{"n_kv_head": 2, "vocab_size": 2048, "norm_eps": 1e-05, "positions": "rope", "rope_base": 10000.0, "rope_fraction": 1.0, "bias": "qkv", "parallel_block": false, "init_std_o": 0.0, "init_std_down": 0.0, "optimizer": "cautious_adamw", "beta2": 0.95, "lr_head": 0.0061, "decay_fraction": 0.899}
MLP neurons of a small language model. Each row is named by its layer, matrix (gate and up: input weights) and neuron, and shows model dimensions 0-159. Each number is 500 + 50 x the weight over its row's rms, rounded and kept within 0 to 999. Numbers have three digits each. A neuron's up and down rows have the sign that makes its largest values positive.
After each neuron's rows, "fires on" lists the tokens most often at its 100 highest values on Wikipedia text that the model never trained on.

L4.gate57:570435543496441488548402481419491530448603512503447519504612416479530442505464464507486507537530471482534496427535535546527573455523487508528499612494509541451395548464414542485486616486509495463491582461556519557415493515392502478516393470462565494512454485500360542449544592442504475464445447496542522466488575493482483519495486548534523524441519449509401493556442484501476467476534546514564494647575497537627466560604459537593494545482494517515509520551491454524580513567496520
L4.up57:561452519516504484630461553560485507401591552512531523562486413507477403485457510470547528478519499493430523396511491427483529556452481553536494492521512487475439457496506450451461474569528445467466519564468524554493398466447512589499425633505507562599446438517440570546570507461498552512512485422451625587554438479435577552564515529500486460521528517533568437546444589459464479597441480592534468558542444491508517490540483483483541476549403540512405473546446507517522503558468578
fires on: " ne", " add", "ud", "ond", "or", "ribut"

L4.gate315:497467567522491584538497401449526542518573557613508557530594496399486679431503562425564539466543465485490486421509477476464464518487497558521463488513559498430477456540519560545396499551543541461451435554546499501466462449556541545432393497517523546450439415466543464449514454571498454582561440444548561463646493477536534483472524466573470424437530474570465486443477574492562539418536448559552518526504451479541451503479506523486521482557565463563481535464532499472453526492520575
L4.up315:481518540433502437483529438455440579579433573579487553474472403478559572433513513514529410481532582578546531519407443452505534515613519534498467519462510501440446416580581501420533488520584455471530461603567517478500438475550543579550489479448482492552529424562488519414457433521512559487543546484437431597539535522482525483465416595504430471527530501450447517455569397507479586430571482531526484490492485506512384488466508568506475448518453544408460504452413535485504465529475523
fires on: "ar", "or", "ant", "ay", "ent", "ver"

L9.gate213:535415390484532568534532500548478463492544455423447483512467461557591414502337464470543453552550493500482522466576507443500496451472603572494523526462457462481561551416481464506436453497452480500552558512567473562591499443458461541432507514511550547615502478490529507467537463502476531531556507518474406491415555543439557517560539458495433635492505488408519537564475396458516568553471516488537548506595475553453573539552526517563576488553510484443427450490471543486525388533531537
L9.up213:483521573496435509573383504530570611463483525495471560471474583460537480545446445483502435465489418490480516497493598421477445473590478588515580530534626539492506465478531440556494493509408566506556543550448533450519436513502424553557586517524404487512467470527550394438562414522567493425464544443466453437425515410518554512533505504498497537470459547569473524560515541560496489538431555624468390462475420494514535524484563584423445518492499506490501528483462569531548460482512457
fires on: " of", "ar", ".", "g"

L9.gate175:452527450576494486493479445472500433538495480527505545483633502459624578448468542429539524464439429476441564520569465494555539460485588637494480519587562463506448496563517473513536544459482536443526535460529501596514492520491521474467554498376532525490511517487589468439414521483569421510582528543488434499452401557498526505624405445516529483481523508505428461526479465506519453517683487523409560544465539462583460498480512497477463571575497431556491457499454476485550523469507532
L9.up175:572543504543454527544502513390476467565486411443509509539528357421507552526533519592487507503517611450430457476476449470520509520557507499344540483473543475561480578503539476573476391450470525497455454527476591508479450503508506539525475431541531474517531453563444489603519425508550489392482490543531490457545542447514587433534476452525591488518555615556417475467488439503489568504503557485440461479497416537431557489533519437555549550412546517608568455499525455538509483558510544
fires on: "ol", "h", "w", "en", "ent", "uc"

L4.gate129:478482386510516505567480492503427496519507411559499502522489510484541593483495550549529532517492516472453427526559459516380525528428573433597404476557444501429509473481458478443628494505545559457574569496552608510513532543517456500468441601531544551509489428517412450469513492517431521499452522442617488466563420439461410490521490522469461465525579531461520501549467546512542447513603404483473504479556567445504535566462508593528563508488564513508574493533494412449458395510583458
L4.up129:422443485497579469445510455472582503580522459567577532574511442434495446465530433469501380576515603537503495479490411513456489491526533533479531469546529429485444499552423502469496446511428501427524540563461573493584524486435502517441541557530447433539536566562586511500528468415554503523512545545531512430588415517511565568487434555513528374609573511502400466472536501461539573561520472442507544455441428563420488454534565567495470514501483500586483486471440473582587499516503530
fires on: "ar", "fer", "ss", "en", "al", "ent"

L5.gate386:525484392509590533489479488560488518550433452478547547566571472543538472439500546430446588499452509479423504500563471504494483496503553445496500526438495522434496458487462552535537448488456436451562470468468460516503353484438622474488574473501512452510399444510557500457489454527490465520606498430503453521483416441503571504515469425557531589506531462501429362416421432519484526380515523400481516511467517510492640514466479550551471529402523495463445472446520497459533480477619538
L5.up386:507465519482448540477516476437526566606445485516580531472564447426477476526544559543464519444503560531491491604479434471398592534611476496511419483482497445477470557486613486491507474508500567507479499433459533474504587444487492471525545490455567384597555555561468506512475461479597541452562523520425455495555522527548517445433448576503533554522557494490439402420501424501588514557486532558487508494435517490542468600604523440464553481549531584478550549468426509581548453542521603
fires on: "al", "en", "er", "ter", "ater"

L9.gate262:455417590553442513495477578551536538474575444518442579382499489423493511487498501437510514455469470469498592497489557401489527428555429537602530532432498561491474541564520471489484564492625466470406520490564495540546513484552514534452473527396456527469493569507406540427441484449502442526533534434533462471550392483445456465554478566416439461501501551492542494515464505407513573554488511535504386499491537481494475456483586562439533480541414451427497528480546594435556434449470436
L9.up262:442555500506443466440464521580548487448467474543502492539479468521529481550506539462513524403442493433515428402561578652469521463509518567479502497453469559583498590538518492589458447607591436550477489531511481464523525511422463532534482557504525568520500419474476558511473459482510523490477504464557449451413532523562527426418588575483511473538498489474485509455400474507484589522619424550437494485485555405444531562507471438376523508501524500450401394450415460499475465566504479
fires on: "ch", " km", " is", " (", " G", "ame"

L9.gate381:432417520590588516505512510487440580434517477451407480472518424469464532452476475568513510510474580499454447505498480521498490484507517419543608465527519423556597561556454581550514430525552512571413555488471434477546476437597417456501493423534465475527450626528504550477543436492497423409529474422559453454467495506478454544451600535512563414518477482460592451521511544495483563478509457562532566515465517405423511480551603543532524457558501470530566594487473553504478505421506562
L9.up381:461546503477501441519511527520495566510543532505580538451538501507396457484592443526533496399486504443449485545442560491460435482554496517521417567495408416507483539525410545564479497456473447510530463490496444471422563495545533528491427440489564429613570530528462491467454590481432544585552482471376541446475502466553451506520462456408569403537482460418520503503471472409431522441464565535523534536413459510539445504466513562451466483520515488656620474510518535495456516408560490
fires on: "n", "re", "p", "h", "m", "le"

L7.gate420:512529507470507496620425437541467581497537545402536521413536489490462503465515535436528430470463521418544602547495446537456468543503470508427537484541489509458404457472413423510559452500519533426380428457515549461581511555525603558535488502545584501501534500519523456543533409572477520542498486524556487409443468464464537522469553519468447542387525519475498395478570505492408491494462463452552440489547588535445456520467590501554536552456490454557471392467505568529506476593449409
L7.up420:454488476504519461528479566492583555498409636517451513519517485403543536514483519393562483520517551462561540495511490443463550570536443472494427454550535539387481460464435440600597422524510598633474448583530462474597425499545591545487443486470491466454455498517520530522562453495494512450530503497539482498379496507486488595508532496528528470620553582512504555429505504543483478443554465575448451487590482463528492523484499598542489488427408510518526570499502458537522593490536467
fires on: "op", "–", "il", " World", "O", " Phil"

L3.gate243:595452549587479450551491481509428454522545439498469515481485499512546564498409540515546518416510497523545496544552567523472606547479542467503575536449401444535528492413589530522450536440473517580587476540512492502510461498525454567420380503540516439574515464518533541368501467539469558519534493517526453528540511456541454487467545518533517534455529422606617466436560556508485471548555528512455524520541425410523515446541516496488332570436411534553531507536532500497436555500507405
L3.up243:501462464461478455600507550435545478595521485491480458519515548495553452468506501430481470490446472530535563489415604442451530488483419468492569463566453445554554513484494475413476589516492491489503515440399512517499401560473441523461472449457469410552452542605463496463509481390453396464517493520490573433526463408497565501405528523421393475482540538509552457479437519376501487515433509511475505460565520487489510484579478383568486512428497481627523524511487533498565413489395540
fires on: "gr", "it", "ong", "igh", "b", "ou"

L3.gate247:492514504542495448530488506440418525497453495451488511458530481440505461456524579501469516472464516465475412544494550483441468526527438497542536478520499495546470499500432412569480546424523350623490558478468523443493486486536510398544521499458480442657503545455529489447525544437391490536503505445558453532405499538486500515405457607451549378477464482596501501522429476514563524441398418459461478480484451440531436481485572417574464608530453451518459512494447446551565418546518512
L3.up247:533458467474403533459527534546490497484532466486449487534396492409600603455550539526561512512581531551568500483517468438571384549429534545490469619546471545437517497560466551541583547556546510464423530546510505581496567433614406549485604541537488557437500509556591525416516484543446501447544576544484526583464559471506499518464536589445463429455481515575591495432490533480484522467540540412560537467517418550498522512479565500492549444488481465465472499539487577462498517457426518
fires on: "u", "r", "ed", "re", " place", "o"

L7.gate389:574419500597495527408523431424436520508429509529511459489546505461459481439497496514508515542517559558529529568497560548548567525552537409588374530493497601525446598550560495563406533457525470546528516442427491509498539518460548548566468564480404504453506515506469470600517564487479406537573528442418498515488557470496490533428586506561505419456518413495425508616493485500519520505555488484507510470489444489493451526533623503491428503552510480506394590457434520495556422417516457
L7.up389:407377493511571473514499556599473457481526545435503512535556502421493476455488509501593571586466605488430453492502509468525449432478590499481462575507492513517563498505498546457500405506517521455536557478442458536465482472491444510436589430571466465576506494464475431492425531537444511555487497462571455442609489524535520549499575419485578379553443428615520507485545552483431558526491535473431458448573556477500447459496594517547395435522514500449526541492533598465528448503546565
fires on: "re", "-", ",", "r", " a", "ol"

L7.gate327:532529480476521518539508493570462560527500554496502553468502517511489459498499378530518608575474458538501502413546441513475487439441591456509591448510410538591514557537457483461550532475446455545533582503557502532553538437524481434476549505411439539439503548469510451434547465458492523467469487470525469534444503448469520509550430474539535645461450435543578541468480382526532606492488615455436546585450570506423522483476540490573544553436388471497485544464432576538540480446567414
L7.up327:581561632529522541578436456452509538478508470518432492504516546476549504504536548524508523407499511459543483496524519424610536549583449399520493526586459429414462554470384495521553470494442582529477530570518579444549442542445510538558449577457530542487453535479476560419544499536460498456415556518507474537426560521472463526446519489494468511440536505487541459503505445567554537490543529493376422522596519516528458444516484562598551607575415474384522427535458482548497534464479498
fires on: ".", "oup", " Division", "ar", "inal", " League"

L4.gate185:465528514400548480502517572559504452439501473425504463528482509543543493506483530591555502573428464536573527439440478500514526536435535447499564456431400511535544494538458431509487516541568595461463510550513410483514537522413408420526559532440555447539454528420607493536546398562408447420486544612490428407474512464524402494536567446494594492469525425456533508589524481436530557513536477507549516466451439497524443450439493458497500519525588454453507475514548487538455577597519437
L4.up185:522560577471529546507556470399460531522498451439509525474553404462444531519502491487412547433499522468499482455512464436440594612564495389506504520489469498430553435512506471569578551520449561501516474563511439587459404549458554501519574453508494381580587556536506467527477559472527583599530546514481476412444496532463518466455547475498569444476500548553520547467498589429529410438546528451527466577466539411493580473446507556423565459523520560527519553531492493431471582464525432
fires on: "ff", "le", "us", "he", "p", "ce"

L4.gate50:473513580472507493537586515443498460499487535413529505577568399543537426552515547455541573493475522414441514554572507541473487454500499452518495494486553487559504470420556442461546560439531539575462467594631406516398504579471487452548482443574585526548382537515465531501533452529376492545461528472596483456499532491520490478524508589466538528498502458521566502576451493422548597453448584465498536594483475419539543511429480505438437530444511520510524541519530529397499486502480400
L4.up50:533460481482447505399533416461466529493496509421452535516575553552497505436514499500537502539492534483524605568548476445554531571493521478491574438533537464542628422379460496548608478470513440570490468499492583550480407456449512420564434544497477469527509455516545535476540436437500574465516511465471464422472487514461475496512505572486498622471441462533455454487565436529548547612522551504550480525510508451613506523558406478503376482449510530497491447410534602536463560436483411
fires on: " ab", "n", " bec", "ale"

L5.gate277:523482563413543550488522544519546579543372495523556531531527466507515545530458538564547528535556491547547491525578465473577474543540406452495474519468531517528543526545508474601533473554532517473527531517443490565514587470519485472528607435468503558449504455453406425482503573570499461562516561556478506501492424503480560498458545489511489575480437399531400522497509518470531539579485410552437629545592419441559588531570616521408490516576531431553470564422506535439540506513546516
L5.up277:607601509412471496456518543423514486514428512462517454505468461544469526437457482479514509492527478533492471448557515448571509454555516399527528568465574420517493467433515429567506434495461510574418602555450485465597522531518501494477508457494478503483574526523480470544466504491570571440597425483380500434482444513589401398456482505521545525513484458492442557496558464561531559437528501616590532527500482549477539493576426474568539630517565470452582521609435516509492504523520462
fires on: "od", "urr", "v", "erg", "n"

L4.gate300:467513530450527456549510431553590455558543559454438426535532373416441416434517551533491574447468497425473475534445377509518546431556547462616399403460550525466537414464476440547468465500505488586471610443487524534513477462469442461529518483526516483473476529421472497449470540475423540571550494483447455482488499492437484473481553519496556481449450548608532529576496461494456546558531464474610488461380539479454562518504584456547426514490554503433487481559442480515465444473546548
L4.up300:440559466425575436458452525511488427488472462545506434489513500490570474532555475606464508574523479512543497514426475441404530443555499403502470501494610441491440445429446571438468525457472504505580448533464535487511517539429462388539454510593469590506535495431494509572456439470593559558542550428466519520451528524429456504553509495453492473454586560398545528522519555529515511505500490488461577549421523507430495428559501404429593590462541522390482524475513536523566414440520475
fires on: "ce", "s", "st", " pl", "ts"

L3.gate44:470466464500472507475512447565460523571505546586522492519471545448583474483487522588496426449482528612612502445499536526595431525491530488419574428480524394401491537489547530512552460538530470497508474533503543510578482586536479511544539537525563499548516434462471443558561592528544460523467523429445517431517444501474514512476512598466425544383491456565500329517461494467417554458531449548503604536523505488465511506575550416548516548497517401506586494486617518527478502538450540
L3.up44:460559583483510544446539543430543554565499529546463472507499569464564575463456550459440388437451563511431461583534437493496513549517497578463437524572476512521482582547427462512511460420508523506448455404579564470516522488579539478555432530512566434488455454426491561533517493516478401427486542470560551482482484454376531424450506485500474436503515496449462533451555453495458466438514430490432476441394536559563391458558524506459541529542508501439521466526520464493449591616453399
fires on: "op", " Championship", "ip"